{"head_dim": 64, "vocab_size": 4491, "positions": "learned", "qk_norm": true, "attn_scale": 0.171, "bias": "all", "init_std_o": 0.00326, "init_std_up": 0.0231, "lr_mult_o": 0.611, "lr_mult_down": 2.0, "beta1": 0.9, "lr_head": 0.00494, "decay_fraction": 0.929, "doc_mask": true}
MLP neurons of a small language model. Each row is named by its layer, matrix (up: input weights) and neuron, and shows model dimensions 48-143. Each number is 128 + 24 x the weight over its row's rms, rounded and kept within 0 to 255.
After each neuron's rows, "fires after" lists the tokens most often just before its 100 highest values on Wikipedia text that the model never trained on. A number after a token or word is its count.

L17.up579 [117 120 148 151 117  86 166 111 163 152 158  93 126 121  96 117 129 127 172 112 136 101 106 127  51 122 151 133 117 151 121 161 132 140 121 135 129 147 127 102 145 128 128 113 139 111 109 123  88 119 116  93  98 133 121 132 141 119 122 105 111 121 119 113 140 127 153 137 132 125 159 133 127 135 143 109 145 158 106 125  97  77 150 150 131 147 132 100 159 131 123 127 133 175 119 121]
fires after: "1" 24, "," 12, " I" 9, " G" 8, "I" 7, " o" 6

L6.up943 [161 120  81 106 164 151 186 145 147 163 101 106 113 108 118 159 150 178 111 111  93 171 127 137  94 136 126 115 177 100 173 164 159  97  49 146  99 128 102 135 129 146 121 124 115 110 101 121 102 161 130 142 127 118 108 121 126 112 141 177 147 123 144  76 144 119 130 112 155 160 121 111 147 130  79 138 110 125  72 115  87 154 128 123  88 122 138 124 151 147 153 114 116 119 114 143]
fires after: "\n" 64, "." 15, ")." 4

L20.up1271 [159 125 103 114  94 122 100  82 172 155 108 113 125 122 124  76 122 121 152 135 148 117 142 121 151 113  87 165 142 134 136 126  91 180 101  91  70 105 122 135 129  86 148 112 181 109  85 109 126  94 138  95 106 112 120 126 138 166 159 124  88 137 151 121 129 106 137 186 117 129  90  98 151 160 110 173 123 151 135 122 135 109 153 120 118 107 155 121 120 106 116 131  86 151 159 105]
fires after: "0" 34, "1" 23, " " 14

L17.up107 [122 130 100 116 106 104 134 105 139 134 161 165 134 104 140  96 123 144 136  99 161 175 144 150 133 153 145 194 144 101 121 102 109 125 143  98 119 137 150 173 119 127 158 121 100 132 136 102  89 130 120  89 142 143 149 112 135 166 179 150 104 128 113 169 112 143 145 120 110 115  99 146 131 122 158 148 103 167  73 157 156 131 125 110 131 190 167 132 150 138 112 149 108 158 136 142]
fires after: "\n" 29, "-" 28, " (" 5, "/" 4, " /" 4, "," 4

L6.up983 [ 98 178 127 141 141 156 152  72 131 131 119 109 110 112 129 155 126  80 113 114 158 113 147 129  89 120  52 120 156 130  91 105 148 120 132 115 137  95 118 149 137 111 140 100 116 121 126  93 106 104 139 108 172  81 210 162 135 122 167 118 109 113  89 133 110 157 152 122 169 118  91 127 111 159 129  88 151 110 142 154 125 124 132 120 163 114 167 127 100 107 145 174  84 132 116 115]
fires after: " " 35, " |" 17

L20.up1014 [ 98  88 118 136 147 147 142 138 146 161 117 153  84 173 133 177 138 138 131 139 140 134 116 147 145  74 150 116 146 141 122 121 102 143 117 119  87 123 151 134 127  53 105 124 131 108 108 111  94 125  89 159 137 107 139 118 180 153 105  73 110 138 102 132 139 144 112 114 158 150 128 170 165 122 121 134 137 150 153 123  93 114 108 159 139 111 135 153 146 144  67 141 152 104 116 148]
fires after: "\n" 25, " m" 16, " M" 12, "M" 9

L12.up615 [130 146 128 165 118 109 122 133 137 127 113 139 105 110  98 136 139 149 154 164 151 145 130 142 100 120 153 122  72 102  97 126 132 133 146 139 117 183 119 140 115 113 113 151 101 129 130 193 126 130 127 117  99  86 159  63 138 158 124  73 105 129 132 117 122 101 116 113 126  95 127 148  93 140 136  95 124 101 126 149 123 129 140 138 118 123 116 148 159 141 108 133 113 115 122 121]
fires after: " |" 35, "|" 27, " \"" 7, "1" 5, " Website" 4, "T" 4

L12.up187 [172  83 159 126 131 138 135 163 107  89 126 156 136 144 134 106 121 149 127  88  83 152  88 134  95 137 139 140 100 163 141 154 175 124 111 144 129 172 156 136 133 101 123 111 108 104 124 151 100  88 138 113 144 161 114 137 130 126 135  96 127 122 117 143 171 173 113 117 126 143  90 175 112 109 143 169 150 177  94 129 139 138 124 162 137 107 170 128 163 142 133  62  80 127  98 116]
fires after: "," 57, " N" 5

L15.up1074 [146 100  96 126 142 107 190 108 118  92 141 137 131 141 156 159 128 165 110 115 103 148 159 104 100 105 120 144 122 120  80 149 109 146 104 132 124  95 171 117 141  98 117  76 136 157 148 117 109 169  93 147 120 156 136 144 117 116 136 117 177 131 167  97 153 132 131 104 112 167 116 149 172 129 130 100  96 123 149 102 114 165 106 158 154 125 102  93 140 156 168 104 119 120  82 133]
fires after: "," 64, " K" 6, "1" 4

L12.up308 [178 128  92  72 172 128 157  91 146  98 106 150 124 157 164 134 131 159 176  69 128 154 105  95 156 182 110 109 130 146 113 138 115 121 119 132 149  99 156 135 111  83 118 153 130 119 111 155 139 159 121  71 137  99 125 150 131 109 118 137 125 120 132 122 166 114 105 108 170 132 128 157 118 114 138  95 158 111 103 134 105 144 113 132 121 180 118 148 151 156 154 108 112 108 156 131]
fires after: "1" 58, "." 6, "–" 5, "," 4, "9" 4

L20.up125 [110 170 124 156 156 130 165 154 143 152 114 106 151 141 175  85 115 126 150 131 150 129 164 113 121 128 166 100 132 138 111  91 143 132 112 124 120 146 119 129 113  86 131 126 129 129 131 184 120 108  93 139 145 144  99 120 127  85 122 148  88 128 104 167 100 107 120 145 117 137 123 189 121 123 152 144 135 123 161 115 123 120 128 108 119 109 102 131 116 139 115 164 124 124 152 146]
fires after: "9" 19, "8" 11, "5" 10, " m" 9, " red" 5

L15.up1276 [165 140 147 104 123 141 150 141 131 161 140  84 126 181 136 119 149  90 152 120 158 126 118 126 176 120 189 137 145 131  88 149 126 139 111 121 147 165 135  93  83 114 116 135 136 127 115 137 128 112 132 102 118 142 153 138 164 158 150 133 123 110 152 151 107 111 112 135 114  63 126 175  98 107  96 120 168 108 105 109 137 156 116 183 111 121 176 138 156  88 161 110 129 118 118 142]
fires after: " " 39, "1" 12, " May" 4, " I" 4

L12.up536 [122 104 106 110 123 134 138 116 106 111 121 155 128 158  71 133 131 167  92 137 166 151 126 141 143 161 140 129 133 133 136 113 135 136  81 129 115 125 144 148 131 105 140 117 115 145 148 144 104 132 121 162 119  98 147  96 106 134 135 117 135 110 117 140 149 155 117  78 136 131 146 111 149 135 167  97 153  73 148 147  98  83 150 144 165 159 135 133 124 174 107 122  94 120 101 146]
fires after: "\n" 65, "|" 16, " " 7, "-" 5

L15.up279 [173 149 128 144  95 132 120 126 144 151 123 135 150 124 129 114 168 129  95 133 108  92 155 161 116 101 107 155 110 145  83  82 155  77 132 107 140 115 150 108 149  96 127 128 113 112 173 162 145 161 162 135 135 112 122  94 105 131 129 147 140 129 106  40 142 119 110 125 175 127 169 100 138 131 121 173 124 115 108  92 146  92 137 140 117 143 114 164 143 124 157 115 162 102  91 128]
fires after: " t" 22, "t" 15, " over" 6, " T" 5, "at" 5, "h" 4

L12.up330 [111 121 132  93 139 140 122 140 128 121 147  90 121 133  86 156 175 146 132 118 140  84 128 105 138  79 164 128  79 126 151 136 104 128  88 156 127 136 127 136 135 127 142 125 100 130 147  94 120 107 126 129 130 103 164 129 108 168 132 124 138  79 116 105 116 124 174 160 136 114 109 156 144 119 121 147 161 144 115 163 140 127 100 115 119 108 170 118 129 114 150 107 119 112 133 126]
fires after: " the" 44, " The" 17, "The" 11

L12.up901 [ 98 132 141 137 156  92 146 179 178 114 130 114 163 158 121 120 128 134 125  85 141 135 120 119 137 110 114 140 136 148  85 135  80 127 177 106 167 100 120 170 147  83 125 109 143 132 110 160 108  97 109 121  73  92 150 108 130 125 125 153 121 120 113  98 139 121 155  85 134 102 117  55 115 149 182 116 115  80 137  94 158  95 136 135 152 152 111 119  96  89 125 132 142 148 111 121]
fires after: "–" 30, "-" 12, "6" 8, "," 5, "1" 5

L20.up328 [152  95 102 105 112 104 124  97 155 125 127 112 146 112 158 124 120  81 146  98 172 139 158 119 159 119 172 115 147 132 125 170  97 136  94 144 129 107 134 122  70 104 144  83 140 118 104 141  86 162 155 117 143 122  91 109 160 100 139 127 140 130 178 100 118  95 111 167 168 135 115 146 120 154 146  95  76 125 183  83 136 120 134 142 155 101 131 138 113 141 142 107 128 165 153  89]
fires after: " " 32, " f" 7, " b" 4, " m" 4, " On" 4

L6.up650 [114 136 142  98 135 124 162 149 122 145 109 129 124 131 132 110 133 122 114 100 164 100 129 101 117 120 127 110 142 112 147 119 163 135 180 118 138 142 117 108 166 117  84  72 117 133 145 125 123  64 145 116 166 140 153 133 136 113 123 148 132 144 105 130  99 120 114 110 142 147  74 126 125 146 119 120 138 160 118 107 137 118 127 143 129 112 152 186 166  95 146 153 108 148 131  78]
fires after: "." 29, "\n" 29, " |" 4

L15.up478 [127 102  98 116 118 101 101 140 149 152 106 108  99 131 103  92 127 126 183 123 172 137 103 114 115 109 139 140  92 103 121 121 119 162 126 134 180 137 175 119 147 118 136 102 164 145 147  98 123 124 125 171 153 107 169 109 103 148 131 178  85 162 111  80  91 124 159 147 186 143 120 182 144 159 130 136 139 116 106 123  77 130 133 100  96 107 170 147 169 155 115 111 143 119 155 143]
fires after: "9" 45, "1" 23, " sub" 8, " In" 5, " Mor" 4

L12.up887 [144 155 138 115 181  87 100 133 134 146 163 152  96 147 133  85 118  92 120 106 127 112 139  87 123  88 139 159 111 142 105 119 115  97 131 145 142 132 115 135 109 108 101  93 159 140 150 211 120 127 100 141  90 102 175 155 131  89 158  90 119 117  89 154  79 143 131  87 113 122 146 136 136 123 113 138 135 125 120 110 111 155 125 134 106 148 132 132 127  82 114 130 111 156 151 111]
fires after: " was" 34, " is" 21, " became" 6, " also" 4, " as" 4

L6.up429 [128 156 146 113  82 145 122 169 107  87 120 109 111 113 127 120 142  83  99 146 126  83 121 122 124 139 135 112 136 117 132 120  76 147  83 104 120 126 134 162 106 125 140 129  97 131 112 130 124  98 156 114 152 108 145 144 134  95 137  98  91 118 153  94 156 133 137 194 122 168 117 120 175 123 122 148 144 143  92 103  88 111 103 131 145 140 129 176  74 152 122 111 171 140 143 104]
fires after: " " 32, "1" 6, "5" 5, " (" 5, "_" 4, " \"" 4

L12.up514 [119 125  83 105 117 151 111 141  95 139 135 110 129 126 120 123 123 105 119 108 156 108 171 117 120 134 122 127 144 169 131 132 110 134  90  95 114 139  99  74 139 103  81 137 154 131 156 135 144 207 124 120 177 141 111 106 117 116 125 144 127 123  85  95  86 130 101 123 100 124 122 132 118 150 148 163 131 107 179 158 139 129 112 142 151  97  97 178 143 167  88 122 100 152  70 110]
fires after: " |" 28, "==" 14, "-" 14, "|" 12, ":" 7

L17.up1224 [132 146 112  67 102 106 121 166 119 197 147 127 144 111 125 156 127 153  94 128 143  87 123 109 159 113 166 110 153 128 149 171 128 113 113 119 149 101 161 128 119 141 165 129 130 108 112 138 106 154 135 140 156 101 130 148 133 140 146 128 109 116  74 138 125 114 132 135 174 110 125 150 124 164 113 143 112 126 130  82 122  71 149 128 167  99 144 177 133 132 132 115 152 115 160 142]
fires after: " m" 19, " H" 11, " h" 7, " ch" 7, " M" 6, " c" 5

L15.up109 [164 109 113 140 117 133 120  90 136 143 105 140 127 179 118 106  98 143 177 121 185 140 145 119 137 141 118 155 122 108 103 135 106 102 130 132 117 162 150 135  98 116 108 177 128 119 113 123  98 121 151  93 134 144 106 160 129 162 131 135 121 137  92 107 118 114 104 140 193 133 138 140  96 154 130 108 139 139  72 130  89 123 149 175 116 121 143 168 162 133 126 108  99 120 118 134]
fires after: "1" 94

L5.up119 [ 92 116 106 160 105 130 160 108 134 131 137 143 126 148 100 158 133 159 149 102 127  85 153 119 118 124 146 172 131 139 121 143 130 102 118 157 112 113 121 129 107  91 120 176 180 126 114 102 134 163  98 178 122 112 113 148  85 149 107 134 114 118 137 155 114 171 168 111 107 142 131 111 154  95 145 137  94 123 165 196 139 167 162 102  94 115 138 134 119 188 122 100 112 146  97 121]
fires after: "-" 24, ":" 17, " /" 12, "|" 6, " |" 5, "\n" 5

L12.up1102 [142 192 125 113 131 138 154 133 109 147 137 131  89  73 122 142 108 154 164  96 141 125 137 141 112 142 143 124 140 133 126 106 110 104 123 134 150 145 138 152 121 113 128  79  97 114 182 121 113 174  78 141 202 106 129  99 108 125 164 140 137 125 124 121  86 180 115  72 131 128  96 158 126 113 131 130 134 113 124 182 121 123 190 180 130 138 116 150 113 197 152 111  94 132 113 107]
fires after: "\n" 34, " (" 8, "|" 6, "B" 5, "==" 4

L15.up386 [131 151  94  98 105 116 133 129  94 125 121 177 186 113  76 120 133 115 125 152 113 173 104 131 137 120 164 141 102 140 131 129 146 160  90 109 127 131 102 141  81 131 131  94 127 147 151 108 113 157 110  65 107 152 147 118 118 107 166 192 112 113 115 176 102 117 151 133 135 133  88  96 109 116 160 145 133 124 105 141  99 112 130  93 102 145 152 159 157 145 124 112 150 146 110 130]
fires after: " an" 33, " a" 8, " pro" 8, " the" 6, " o" 6, " very" 4

L12.up618 [140 150  99 169  98 131 142 118 151 114 151 157  90 135 120 158 105 126 179 124  83 119 114 107 132 119 142 138 116 155 116 134 178 133 102  94 129 106 137 155 163 127 166 122  81 115  93 153 132 152 143 103 136 133 124 145 165 185  98  89 154 168 112 123  95 150 135 122 101 100  71 100 104 171 155 131 153 115 136 129 141 123  90 129 132 125 136 168 137 113 143 174  96  98 141 130]
fires after: "\n" 78, "==" 12

L12.up1123 [154 159  98 118 139 113 219 126  94 115 147 188 112 123 132 103 133 109 135 147 105 138 127 100  91 133 183 121 135  99  97 133 134 158  96 125 149 136 122 137 148 138 102  85  84 124  72 136 139 126 133 102 110 121 103  86 173  94 108 101 137  90 133 148 121 134 150 124  87 154 133 139 137 128 158 141 157 173 105 107 143 159 135 150 131 103 147 144 137 131 116  85 115 128 125 133]
fires after: " the" 22, " a" 20, " " 13, " an" 8, "The" 5, "s" 5

L15.up635 [148 102 103 132 153 148 110  90 129 117 149 154 157 116 153 104 148  95 152 154 143 124 112  71 111 104 150 163 102 162 122 151 152 162 134 125  78 124 114 142 149 115 129 115 163 110 112 110 131 103 132 168 126 117 139 144 134 135 157 117 138 129 172 106 152 149 170 143 115 124 180 124 131 143 120 123 104 133 136 144 140 158 119 131 123  92 157 128 142 151 142 138 103 144  78 125]
fires after: " " 33, " S" 12, " L" 5, " N" 5

L12.up1079 [131 140 147 112 155 175 171 123 151 106 159 110 126 109 127 109 108  84 139 121 137 109 142 155 166 149  99 128 106 179 117  66 119  91 142 135 108 152 112 122 145 124 118 158 100 122 147 122  91 107 111 131 146 136 173 126 143 113 155  87 135 117  99 120 122 134 117 131 117  67 129 171 134  92 130 105 111  88 114  94 131 145 126 106 128 128 122 166 141  81 142 121 105 154 131  91]
fires after: " was" 26, " are" 12, " is" 7, " were" 5, " been" 4, " un" 4

L12.up992 [106  67 116 116 143 164 108 154 101  90 112 106 140 121  92 109 147 103  67 160 124  88 149 148 111 112 149 129 120 138 125 136 119 113 129 140 105 138 129  86 140 132 176 159 118  94 131 141 168 117 110 150 120  66 104 153  99 124 143 122 124 104 140 118 111  67 136 122 132 130  95 152 172 147  84 141 144 157 139 147 110  98  86 114  99 144 133 168 126 126 115 104 120 112 106 149]
fires after: " the" 78, "The" 6

L17.up1118 [142 152 117  90 105  97 121 136 133 144 140  99 153 138 155  87 142 126  88 151 148  99 156 110 138 102 104  88 128 119 112 121 160 104 122 138 170  99 106 110 168 126 142 157 138 110 160 139 159  90 114 104 185 121 135 126 145 105 149 104  89 192 166 140 115 152 109 109 174 129 122 125 113 137 111 142 120  95 153 128  71 104 130  86 125 169 130 142 109 127 126 152 152 103 107  96]
fires after: " T" 20, " D" 9, " C" 8, " Bl" 7, " t" 6

L17.up881 [140  94  95  83 152 134 108  82 124 101 163 149 119 142 161 126 110 171 170 114 136 134 147 151 103 113  93 156 143 126 135 124 113 138 124 169 111 103 159 135 104 106 128 152 150 100  97 155 115 172 139  81 104 114 106  81 142 114 132 114 144  95 101 140 116 117 184 114 187 125 113 148 130 112 158  94 178 125 118 103 142 138 189 157 111 126 133 119 135 143  95 117 123 105 122 159]
fires after: "1" 50, "." 37, "2" 8

L17.up393 [129 111 123 178  83 162 136 141 108 156 139 111 131 130 169  99 109  86 136 146 162 128 148 113 115 146 116 102 114 129 103 106 147 130 114 121 130 112 111 149 138  88 156 124 101 122 140  94 146 122  74 149 107 142 109 139 137 108 128 130 150 120 147  93 110 131 141 131 144 110 121 104 146 159 140 160 154 132 143 124 134 101 110 104  72 129 145 174 103 107 101 133 109 107 104 125]
fires after: "3" 22, "5" 14, "2" 14, "4" 11, "8" 7, "6" 7

L20.up233 [126 120 106 156 126 105 115 122 106 120  93 109 109 142 149 141 101 124 133 144 126 111 118 140 159 107 123 130 125 137 127 146 167 135 189 158 111  89 134 124 137 116 151  96 106  89 146 133  84 146 123 156 138 134 133 102 116  95 128  93 174 121 129 143 157  98 106  87 127 115  80 163 104 142 120 102 135  90 104  40 106 114 130 170 155 122 182 160 108 125 160 117 147 143  93 120]
fires after: "\n" 19, "-" 17, " Ok" 6, "un" 5, " (" 4

L15.up880 [ 94  93 114 120 136 118 106 145 138 149 143 126  99 135 133 137 178 141 125  97 119 107 107 143 121 122 160 158 136 125 129 123 134 137  87 136 130 102 167 101 134 107 144 126 131  86  70 121 158 147 119 134 144 100 100 124 124 116 144 124 125 129  73 118 126 106 145 149 156 131 127 170 118 162 121 113 104 101  90  98 142 162 143 156 101 140  87 156 149 141 134 120 136 104 153 163]
fires after: " K" 17, "M" 13, " M" 9, "m" 5, " m" 5, " T" 4

L17.up1185 [166 126 145 107  97 104 139 130  92 123 135 130 159 121 157 126 143 133 151  88 157  92 115 104 135  93 166 124 136 132 132 138 183 102 130 132 106 156 147 127 108 121 123 127 148 124 137 179 160 134 134 105 108 123 164 133 150 139 155 156 165 134 127 119 120 152  92  90 122 142 197 143 136 165 177 117 132 119 107  91 162 119 157 131 140 115 120 149 125  86 100 152 100 116  69 150]
fires after: " G" 34, " c" 17, " at" 9, " C" 8, " g" 4

L6.up599 [161 152 114 153 192 100 149 142 123 127 137 119 140 180 144 129 131 149 126  88 123 135 132 133 109 108 135  98 121 139 111 122 128 119 140 128 155 139 105 112 113 107 121  75 143 112 126 109 130 100 129  99 122 119 139 154 128 117 121 204 131 117 160 103 186 162 124 190  73 116  96 154 122 132 173 109 140 118 106 128 156  82 105 103 140 102 127 119 134 136 133  89 140 127 158  92]
fires after: "0" 16, "1" 10, "8" 9, "4" 9, "6" 9, "2" 9

L6.up469 [145 120 108 118 153 146 139 132 158 142 135 113 110 135 119 159 115 179 141 134 117 139 110 141 157 121 144 126 108 146 131 138 184 170 118 163 126 102 131 122 154  99 108 145  89 156 166 120 116 146 113 144 165 146 102 168 111 150 151 118  52 126 149 105 125 160 123 123  70  90 122 135 154 160 133 122 145 164  87 147 146  93 141 138 135 103 141 106 140 136 112 141 142 125 119  88]
fires after: "\n" 74

L15.up1204 [181 125  87 154 106 119 160  98 134  92 146 120  84 141 120 159 130 165 134 111 157 136 154 142 113 139 113 139 120 142 116 170 123 161 114  95  91 126 120 103 115 143 153 125 143 106 178 103 113 119 113 144 177  99 178 132 161 125 140 134 141  99 127 143 144 124 153 107 140 136 167 108 110 126  99 135 111 133 113 109 112 131 152 147 118 129 147 127 151 101  94  82 119 148  99  86]
fires after: " J" 15, "J" 8, " al" 8, " Jo" 7, " U" 7, " N" 7

L20.up1056 [159 145 101 105  96 132 126  91 167 180 111  94 133 138 117 134 134 161 106 137 122 111 142 105  88  94 154  80 157 146 131 137 108 136  96 128  92 104 164 135  95  87 167 113 128 146  91  97 124 110 165  95 124 150 128 118 134 120 171 130 129 115 138 183 141 108 107 129 155 141 147 131 151 130 111 140  86  91 144 116 127 120 122 100 123 124 103  89 136 141  64 137 155 165  84  98]
fires after: "0" 16, "2" 12, "1" 11, "6" 7, "3" 6, "8" 6

L12.up480 [140  90 142 150  83 151 148 110 130 115 128 151 118 122 133 120 117 171 124 110 107 132 172 129 129 129 112 128 115 113 111 149 167 173 153 128 117 177 155  87 130 123 119 121 122 142 104 117  97 142 118 123 140 126 155 154 124 127 105  77 103 132 134 124 114 127 110  96 124 195 120 155 141 130 124 125 142 113 115 108 141 162 112 127 149 148 109 136 157 158 127 114 107 135  88 100]
fires after: "," 82

L20.up1067 [160 149 124 134 157 135 153 181 131 134 102 116 175 136 105 133 116 138 144  99 123  77 121 147 133 102 147 130 132 140 155 107 172 127 136 145 107 122 130  90  74 101 120 126 111 118 129 150 102 136 123  60  92 147 113 140 157 122 161  93 102 146 107  91 110 112 141 158 113 117 160 118 157 167 115 153 162 136 104 131 118 117 128 164 132 168 165 126 159 145 148 125 129 108 126 149]
fires after: "1" 22, " g" 11, " G" 7, "ut" 7, "g" 6, "2" 6

L15.up1238 [117  85 132 129 139  76 110 111 149 117 163 158 131 113 123 122  86  82  59  85 143  84 144 115 170 143 145 141 179 173 153 141 113 171 100 117 115  89 163 117 153 130 133 134 114 121 116 157 145 144 133  87 126  99 140 117 147 158 132 153 111 121 106  92 143 133 123 131 152 140 125  82 126  71 113 128 150 152 116 119 148 151 112 118 109 159 140 130 134  86 162 116 111 113 116  87]
fires after: "," 55, " was" 7, "2" 5, " " 4

L12.up741 [147 127 108 103  87 137 154  88 119 116  68 154 112 149  93 126 140 157  83  89 150 110  91 148 138 147 107 146  91 107 118 150 183 118 108 103 113 155 119 150 135 104  76 127 110 158 148 143 141 132 122 130 133 111 126 132 166 112 148 145  86 145 104 112 112 160 151 133 140 116 139 163 120 140  96 107 163 137 139 121 142  82 162 140 132 145  89 119  89 129  96 137 149 131 144  90]
fires after: "\n" 34, "," 18, "." 5, " |" 4, "|---|---|---|---" 4

L20.up636 [136 166  85 125 131  66 127 160 158 105 143 138 119  84 104 126 113 124 161 125 173 141 104 166  97  69 127 118 131 116 154 105 116 149 103 118 168  97 131  71 112 102 110  98 155 116 146 133 156 123  82 138  96 127 127  86 123 136 164 102 154 172 167 120 132 135 151 124 128 131 116 133 169 176 150 128 139 173  94 106 135 103 105 164 146 147 102 192 123 141 132 151 147 136 145 164]
fires after: " " 36, "1" 14, "9" 10, "8" 6, "g" 4

L17.up460 [125  98 116 171 137 157 174 132 122 128 151 141 140 134 141  95 121 131 143 156 109 108 142 125 142 120 100 183 117 125 143 110 143 137 146 107 116 130 160 116 123  87 128 151 126 131 128 120 105 100 139 113 163  82 128 117 142 121 186  90 152 145 108 110 109 115 121 189 160 123  96 136  83 147  88 149 119 110  80 112  76 118 161 174  96 112 138 125 123 158 126 124 159 194 161  95]
fires after: "2" 17, "1" 12, " f" 9, "3" 7, "5" 6

L17.up1075 [131 109 109 152 146 150 142 163 151 106  97 135 124 140 150 118  98 127 108 133 148 114 109 130  78  95 129  91  94 137  89 128 132 118 110 108 128 164  99 173 132 157 160 144 125 157 113 105 122 146 150 149 104 175 114 168 132 134 148 136 114 102 127  94 167 151 137  74 177 126 134 124 144 142 121 102 126 192  91 123 118 137 101 121  56 121 147 153 106 124 138 156 118 164 107  72]
fires after: "0" 35, "9" 32, "8" 8, "5" 5, "2" 4, " s" 4

L12.up944 [143 146  85 117 111 145 138 129 116 106 128 115 185 169 115 115 133 143 126 162 143 139 108 170 144 132 154 113  90 163 121  85 114 141 131 126 134 173 138 175 124 110 125 158 115 139  96 161 132 102 111 125 172  99 102 153 162 112 119 143 180 111 125 104 158 119 108  77 106 127 115 127 133 146 128 115 141 159 111  82 138  97 147 116 119 133 112 149 106 122 158 112 151 115  80  83]
fires after: " was" 31, " is" 15, " were" 13

L12.up567 [114 154 118  86 176 132 128 108 148 108 164 112 153 107 145 100 152  97 135 163 160 125 108 152 110 151 151  93 131 155 100 112  89 140 137 124 110 145 113 118 118 149  98 145 111 156 107 160 122 118  97 152 115 123 136 151 118  97  89  86 147  75 142 164  68 113 131  90  90 153 130 140 116 159 160 139 111 119  90  95 122 121 148 104 125 113 121 135  98  97 127 128 109 132 172  93]
fires after: " was" 54, " were" 15, " is" 7, " are" 4

L12.up1219 [107 114 114 152  98 123 166  93 158 109 149 133 123 153 153 123 111 166 119  90 136 162 186  67 143 110 117 172 109 113  98 169 162 170 103 123 149 101 140 109 120  98 175 132 106 113 125 110  98 152 159 139 148 108 142 134 129 140 118 116 123 116 146 133 115 120 117 131  82 152 100 136 129 108 119 161 160 137 111  89 105 106 117 107 187 123 117 176 134  84 139 133 145 111 124  97]
fires after: "," 51

L6.up856 [120 105 146 128 119 140 107 143 144  98 165 111 133 109 172 148 145 144 125 130 104  96 128 151 113 153 109 182 146  64 180 125 181 142 115 139 161 103 129 130 197  90  77 101  88 146 169 170 106 133 165 121 132  74 120 124 116 143 146 165 118 135 111 124 121 154 115 130 150 119 118  56  99 151 107 150 138 177 118 108 109 126 127  94 102 123 112 105 102 119  89 105 128 120 104  57]
fires after: "." 37, "," 8, " of" 6, " to" 5, "ing" 4, " for" 4

L12.up1000 [105  94 128 124  97 148 142 124 144 164 137 160 127 159 110 117 116 131  80 110 106 144 186 164 150 142 128 149 133 180 140  84  88 142 121 171 127 183 124 145 134 135 156 135  90 141 141 121 114 125 100 122 125 110 172 100 140 111 140 110 103 139 100 136 135 105 120 122 159 157 113 163 151 133 118 115 123 120 109 152 145 149 141 147 102 151 132  86  83 125 114 104 138 114 148 110]
fires after: " in" 26, " the" 12, "In" 9, " " 9, " In" 8, "2" 5

L17.up388 [150 167 136 118 134 122 147 108 111  84 132 146 178 112 128 107 117  88 139 146 146 179  87  96 177 140 136 125 113 163 124 118 128 142 116  79 138 130 157 136 149  94 172 100 102  92 129 137 147  89 105  97 141 153 166 101 134  85 129 158 120  83 119 176 113 117 133  83 102 159 149 125 125  85 116 107 143 151 137 122 134 119 112 104 149 117 121 125 120 118  95 147 140 117 125 104]
fires after: " an" 18, " a" 14, " p" 10, " is" 7, " was" 6, " the" 5

L20.up1270 [125 126 107 134 104  70 158 127 151 159 153 129 129 143 154 133 176 155 126 101  85 119 117 102 146 129 119 117  77 162 162 139 157  81 119 162 176 117 106 127 109 105 160 154 118 123  99 145 178 132 161 142 159 144 161 108 133 175  81  75 153 153 173 144 108 169 132  98 140 112 158 144 125 146 170 120 124 149 110 137 148 101 127 176 130 119 163 167  89 134  94 109 124 111 128 124]
fires after: "\n" 46, "'" 6

L6.up131 [ 68 145 115  86 103 142 138 150 148 107 116 103 168 133 135 161 156 151 130 139 125  88 148 155 101 131 135  78 107 131 138 120 134  97 116 124 132 122 179 139 126 128 104 123 124 111 139 147  81 111 134 100 144 155 111 161  81 157 111  98 117 142 133 167 139 117 180 133 137 139 121 112 143 123 124 134 110 123 143 138 106  96 124 138 106 147 187 163 133 170 111 159 133 131 106 120]
fires after: " " 51, "\n" 5, " Party" 4, " (" 4, ")" 4

L12.up559 [140 145 106 136  92 145  65 127 163 182 135 111 133 106 131 121 136  93  94 127 128 116 116 168 120 163 154 143  97 133  88 132 120 120  98 144 130 135 137 158 113 126 120 157  91 109 137 129 134 150 125 133 134 108 119  85 133 128 130 116 132 121 148 121 149 141  86 107 151  81  86 168 120 149 221 141 122 121 128 137 146 117  99 159 141 162 157 137 113  97 103 102  82 125 156  90]
fires after: "," 20, " |" 17, "|" 13, "S" 5, " Democratic" 4

L17.up897 [135 114 115  96  98 169 127 137 134 124 101 145 129 140  86 116  50  99 170 121 125  96 131 120 165 167 122 122 156 135 113 102 127 136 114 112 112 169 105 128 100 137 107  98 175  92 114 134 154 115  99  88 130 120 132 130  98 132 147 123 154 144 141 164 144 102 155 120 120 115 108 102 176 121  94 165 172 128 123 141 132 123  91 117 126 105 163 136 150 103 129 120 122 102 135 116]
fires after: " the" 33, " " 15, "1" 13, ")," 7, " late" 5